From a checkpoint of a small transformer trained on Wikipedia: vocabulary 2048, a variant of Adam for these matrices.
MLP neurons of a small language model. Each row is named by its layer, matrix (gate and up: input weights) and neuron, and shows model dimensions 16-79. Each number is 128 + 24 x the weight over its row's rms, rounded and kept within 0 to 255. A neuron's up and down rows have the sign that makes its largest values positive.
After each neuron's rows, "fires after" lists the tokens most often just before its 100 highest values on Wikipedia text that the model never trained on.

L5.gate551 [105 169 106  99 161 112 139 120 141 147 145 116 132  81 120 164 159 134 124 129 151 114 112 122  91 149 109 137 153  92 122 157 136  99 124  98 149  99 117  89 133 126 147 144 123 142 126 100 101 175  97 140  74 115 129 139 110  96 133 148 119 109 133 136]
L5.up551 [152  93 152 132 107  89 126 129 135 129 135 112 150 162 111 132 164 123  89  95 161 113 141 138 138 119 139 146 102 147 113 121 132  90 156 104 125  96 125 141 147 134 161 159 142 101  71  85  57 130  94 109  78 108 158 149 100 120 116 141  94 107 138 142]
fires after: " re", "-", " e", " Re", " de", " E"

L5.gate516 [111  83  94 138 142 175  72 130 126 128  86  97  96 117 136 131 110 131 149  70 142 152 153  97 160 120 131  97 169 131 116 139 121 160 104 133  70 151 150  99 122 117 159 114 137 118 124 156  97 104 138 106 130 143 116 119 126 114 169 148 153 153 136 142]
L5.up516 [104 127 162 106 147 110 101 195 123 173 135 120 105  71 105 157 103 140 170 162 109  92 152  96 104 122  48 149 136 129 126 123  82 124 133 122 162 158  94  82 117 137 131 133 137 134 145 145 128 150 126 134 108 124 120 100 118 111 120 153 120 125 117 133]
fires after: " h", " H", " Qu", " s"

L5.gate570 [ 73 131 134 143 116 163 111 166 104 144 111 100 121 162 157 124 167 139 113 129 103 129 145 114 137 178  90 119 124 114 149 124 158 123 147 103 109 133 133 120 151  93 160 150  98  97  84 161 105 163 121 121 107 130  97 137 147 130 171 111  99 119 115  87]
L5.up570 [ 80  85 154 132 136 155 147 109 143 123 124 153 133 100 116 145 137 127 120 138 113 189 125 177 159  98 151 103 140 137 120 108 143 107 113 104 106 109 151 132 129 135 161 124 124 120 119 155 121 100 146 115 119 142  89 149 134 120 115  72 129 153 141 136]
fires after: " k", " c", " K", " s", "\n", "ch"

L5.gate103 [ 95 144  82 131 144  98  85 125 113 119 124 138 120 109 121 116 135 145  79 133 116 153 107 140 148 128  88 139 119 146 130 129 126 121 123 125 103 160 144 132 141 131 124  97 127 121  78 128 147 102  92 154 137 148 169 121 126 139 153 100 123 108 125 132]
L5.up103 [126 122  91 134 182 126 111 128 109 127 126 118 169 130 128 116 123 141 110 134 128 163 127 127 117 143 147 129 116 184 109  97 127 141 100 118 109 146 167 114 104  62 114 163 115 139 135 166 130 123 105 114 140 114 159 117 144 177 159 117 131 129 151 143]
fires after: ",", " vi", "I", "i", " N", "A"

L5.gate139 [101 142 122  89 108 173  72 114 138 140 125  71 140 147 143 132 170 143 127  95  91 138 104 123 165 125 179 160 118 106 119 155 140 154 118 122 123 159 102 146 111 150 136 102 135  97 143 143 125 143 160 143 133 162 177 136 130 102 117 179 110 153 102 131]
L5.up139 [115 164 138  91 141 157 105 117 155 130 118 118 118 119 137 100 163 131  95 108 150 152 144 157 126 106 150 156 134 150  90  74  92 141 164 170 121 123 138 195 151 113 126 137 125 128 135 137 155  89  89 107 147 147 117 114 124 119 175 123  87 122 116 154]
fires after: ".", " w", "s.", ",", "y."

L5.gate367 [ 99 141 122 191  94 129 105 169 154 118 105 121 121 120 136 136 141 137 127 138 119 129  95  97 123 107 126 184  71 128 149 111 132 120 125 128 164 124 147 126 143  85 134 119 116 102 136 117  79 133 116 161 120 179 132 140 117 153 136 143 125  74 155  72]
L5.up367 [157 146 139 140  94 126 180 115 112 153 179 116 115 106 120 139 137 132 116  99 117 137 146 136 134 158 116  94 105  92 160 139  94 125  76 102 124 129 112 109  92  93 126  98 109 150 139 113  91 154 164 104 132 141 145  97 125 125 129  73  92 159 126 152]
fires after: " w", "ra", "w", "r", "e", " e"

L5.gate42 [157 139 144 172 146 146 121  90  83 115 140  89 148 128 173 189  80 144 141 143 113  75  94 157 146 150 109 131 132 116  82 116 173 147 117 104 124 151 132 128 128 117 138 156 117 138 123  99 152 151 141 129 168 124 146 108 132 108 162 127 126 150 162 109]
L5.up42 [143 129 164 172 115 117 115 171 139 136  96 108 145 159 146 146  88 143 102 162 122 158  94 153 146 102 174 104 146 115 150 161 144 156 118 130  73 122 123 118 124 103  87 155 146  89 146 138 113 170 113 124 155 142 148 122 143 130 133  89  97 140 158 121]
fires after: " St", " Con", "it", " b", " con", " st"

L5.gate337 [117 119 188 123 133 124  79 136 127 115  96 154 138 114 130 135 127 112 161 165 145 112 117 139 102 121  97 152 117 117 104 139 103 150  97 132 156 112 161 119 139  93  89 139  89 124 117 157  69 140  98 182 136 126 123 123 107 125 154 140 133  96 144 160]
L5.up337 [128 139 141 157 137 135 173 129 153 111 123 164 147 109 142 125 143  90  85 113 161 124 110 175 159 118 136 151 139 115 130 120 118 138 131 146 118 146 138 146  98  82 124 132 148 136 110 170 101  78 115 130 124 132  84 131 159 114 126 150 135 165 159  88]
fires after: " a", " A", " is", "A", " through", "n"

L5.gate589 [128 134 103 129 112 150 129 168 104 146 125 125 124 157 148 132 126 151 143 116 172 173  90 102 142 166 154 151  85 120 149 108 128 114  94 116 142 102 107  80 151 118 120 104 136 150 150 158 105 125 126 143 132 134 138 113 111 135 118 107 121 150 109 130]
L5.up589 [136 158  99 103 159 141 120  98 133 123 162  96  97 114 135 127 145  74 162 141  82 153 149 138 158 123 116 158  78 102 137 149 106 148 116 106 133 152 107 140 154 108  97 134 106 116 152 139 154 128 156 114 127 146 124 139 133  71  99 100 138 135 120 111]
fires after: "w", "f", "he", "u", "ra", "o"

L5.gate303 [132 131 182 155 124 155  95 129 154  74 139 135  95 134 103 121 103 114 151  94 123 134 124  95 144 127 112  96 163  88 139 182 105 160 126  86  95 159 125 131 120 107 145 150 121 125 145 126 105 170 133 109 134 127 121 124 163 107 121 125 151 161 144 118]
L5.up303 [109 136 130 107 137 123  93 124 107 192 144 101  83 135 107 118 117  85 120 130 121 146 104 137 145 134 102 132 113 177 161 129 151 143 122 134 150 123 120 138  95 121 116 169 125  88 106  97 115 122 164 137 136 110 161 172 124 114 126 129 100 131 106 110]
fires after: " C", " B", " H", " D", " h"

L5.gate145 [122 153 143 135 172 115 115 169 104 155 107  84 135 145 129 164 154 115 105  97 156 159 125 139 164 147 146 125 110 102 123 100 150 171 122  88 117 115 153 124 146 132 138 161 129 155  89 156 151 121  88 124 114  94 108 133 202 156 133 148 120 137 102 115]
L5.up145 [118 108 162 139 111 137  99 131 123 159 114 129 132 141 124 149 153 136 148  70 118 164 146  89 134  98  99 185  81 109 107 123 131 121 123 126 133  78 134 153 154  93 129 132 128 155  90  91 140 115 141 151 143 100 109 114 102 150 153 129 128 109 146 135]
fires after: "\n"

L5.gate392 [125 123 133 108 148 123  94 109 112 119 114 118 104 126 104 108 115 101 160 105 152 140 141 139 142 121 140 135 174 103 110 146 117 123  85 123 125 113 148 113 117 140 106 121 113  78 165 176 131 124  99 126 114 183 120 108 148  86 109 164 124 128 169 116]
L5.up392 [161  96 122 126  92 104 153 154  99 179 121 144 110 168 128 137 109 161  81 115 151 108 130 121 117 126 116  97 143 123  97 124 112 145  92 107 167 120 110  88 118 138 128 125 108 145 163 143  99 148 135 109 111 141 148 155 138 123 132 148 129 165 125 148]
fires after: " U", " P", " C", " F", " f", " H"

L5.gate271 [ 77 122 170 121 143 165 100 168 149 132 102 143 132 141 131 110 145 164 116 124 126 140  93 128 106 129  92 174 144 126 119 177 130 160 116 126 159 116 119 141 126  97  84 149  94 136 128 161 115 113 102 151 112 103 146 121 132 127 147 125  94 107 112 170]
L5.up271 [160  69 110 140 127 130  98 126 105 137 116  92 126 139 144 114 106 105 130 136 129 149 158 142 107 107 132 121 147 131 150 159 140 145 103 136 115 139 154  99  96 137 133 113 133 161  83 166 121  94 130  92 117  99 138 102  95 100 164 141 133 121 153 162]
fires after: " a", " N", " A", "A", " I"

L5.gate115 [107 121 130 137 183 101  99 123 108  93 130 127 151  94 125 134 134 113 160 124 135 149 154  98  97 130 137 138 104 119  93 172  91 138 107  86 187 114 104 121 176 111 117 149 103 121  55 111 132 118 135 115 166 108 107 134 143 153 139 135 154 122 129 106]
L5.up115 [106 139 122 136 152 112 127 153 100 150 141 125 100 108 134 123 159 105 155  84 112 124 111 127 127 114 106 137  80 142  81  97  98 126  83 127 174  99 131 151 143 100  90 174  81 108 112 137 131 131 137 192 137 135  76 105 148 130 153 152 157 152 123 137]
fires after: "\n", "ia", "a"

L5.gate448 [ 99 136  93  88 109 106  96 103 147 124 136 161 119 134 122 101 122  91 172 145 171 127  74 118 162 125 138 182 120 106 101 127 119 111 122  89 135 139  89 139 145  79 131 109 134 116 116 126 130 123 139 162 145 176  95 138 122 153 127 115 132 155 121 135]
L5.up448 [138  82 101 124  85 154 159 143 138 171 157 130 114 119 105  62 140 124 157 127  88 135 122 132 138 111 139 107  95 120 153  92 117 145 140 176 107 106 114 118 122  95 140  83 156 121 142  78 136 119 151 131 102 118 100 100 116 109 130  98 118 140 150 105]
fires after: "w", "m", "B", "r", "el", "M"

L5.gate372 [144 149 159 167 151 145 129 122 158 129 105 109 141 159 119 155 149  87 174 147 111  98 159 204 152 151 120 163 127 112 104  97 164 116 138  96 131 111 183 112  98 154 126 128 153 151 100 156 101 121 130 106 121 148 130 174 126  79 146 136 112  83 143 121]
L5.up372 [137 108  90 161 141 123 165 147 117 146  57 152 128 101 130 165 154 131 155 139 156 114 135 144 147 146 158 136 120 150 150 126 141 110 147 113 117 115 165 110 151 116 131 153 112  91 134 131 137 155 123 143 108 140 145  94 160 123 139 122 170 138 105  95]
fires after: " ind", " con", " Con", " c", " un"

L5.gate65 [125 105 143 153 150  95 120 120  94 118 114 170  93 118 117 132  87 120 150 143 135 101 156  96 178 126 149 120 142 124 160 152  97 133 108 124 108 106 144 117 101 112 132 131 123 145 179 147 125 115 108 118 119  92  83 129 159  69 142 177 144 100 113 171]
L5.up65 [159 125 140 120 154 143 118  95 126 109 116 141 111 111 156 179  96 121 151 105 150 123  95 132  88  91 108 127  94 175 100 117 154 129 145 132 135  96 149 114  94  87 128 156 122 132 159 118 143 122 147 113 135  91 118 100 160 104 135 162 165 120 162 161]
fires after: " H", " hel", " j", " C", " T", " Col"

L5.gate80 [109 157 192 141 140 134 120 145 142 118 145 116 135 125 115 156 134  63 106 107  98 125  83 133 100 174  85 136 154 106 122 132 182 108 166 142 114 131  99 112 138  80 123 167 130 125  81 132 110 141 117 144 128 129 144 167 122  70 132 131  87 114 137 108]
L5.up80 [172 156 149 118 115 112 158  82 177 159 117  91  75  92  80 100 130 106 121 143 113 124 139 142 108 142 116 115 104 141 141 101 138 147 138  76 163  88 105 163 163 128 111 127 155 118 130 110 110 147 127 129 122 119 149 148 166 125  91  75  91 142 125  81]
fires after: "-", " (", " re", " c", " ", " a"

L5.gate221 [143 150 119 160 116 137 104 168 127 141  60 123  99 127 113 157 159 118 122  82 115 113 138 101 117 129 164 131  93 156 126 130 107 105 102 136  54 125 134 143 141 114 112 148 110 113  94 119 133 117 160 142 157 121 106 139 110 142  87 127 144 111 127  88]
L5.up221 [130 120 110  85 137 100 126 118  92 147 126 138 101 116 105 168 101 148  83 110 135 120 159  90 158 143 117 132 117 120 163 164 129 107 120  89 133 149 144 142 106 150 110 123  88  99 141 135  82 124 144 132 149 153 123  80 105  94 110 145 145 167 136 118]
fires after: "ra", "ru", "r", "re", "qu"

L5.gate440 [101 123 142 134 122 168 127 151 103 147 111 125 144 132 115 139 124  62 152 140 124 143 114 131 139 138 127 122 131 123 109 166  87 106  78 100 125 101 188 104 152  98 103 116 170 118  85 159  91 130 119 113 103  96 122 153 152  97 139 112 121 119 134 116]
L5.up440 [129  90 137 136 170 124 142  93  97 131 131  97 121 143 130 137 141 114 162 139 115 148 105 131 153 109 143  96 106 197 148 124 117 119 145 144 143 127 136 143  99 140 145 117 131 126 134 117  89 122 147  72 112  75 143 136 114 132 150  77 139 131 132 139]
fires after: " con", " Con", " (", "x", " Sh", " Sc"

L5.gate76 [ 87 124 142 132 134 131 130 147 102 100 152 142  96  71 175 162 146 109 137 130 119 124 130 111 142 138 142 163  88 136 135 140 123 146 123 142 153 156 114 136 138  99 108 132  99  99 142 145 104 132  93 140 131 111 170 124 129 105 135 168 116 123 113 137]
L5.up76 [124 116 143 135 153 144  83 116 112  95 108 149 138 111 128 115 137 131 151 171 140 112  60 103 134 108 148 151 129  58  93 157 184 144 126 123 121 111 109  69 124 136 150 122 142 135 142 126  74 169 118 130 150 129 114 115 144 135 127 119 131 191 144 109]
fires after: "ro", "th", " bro", " B"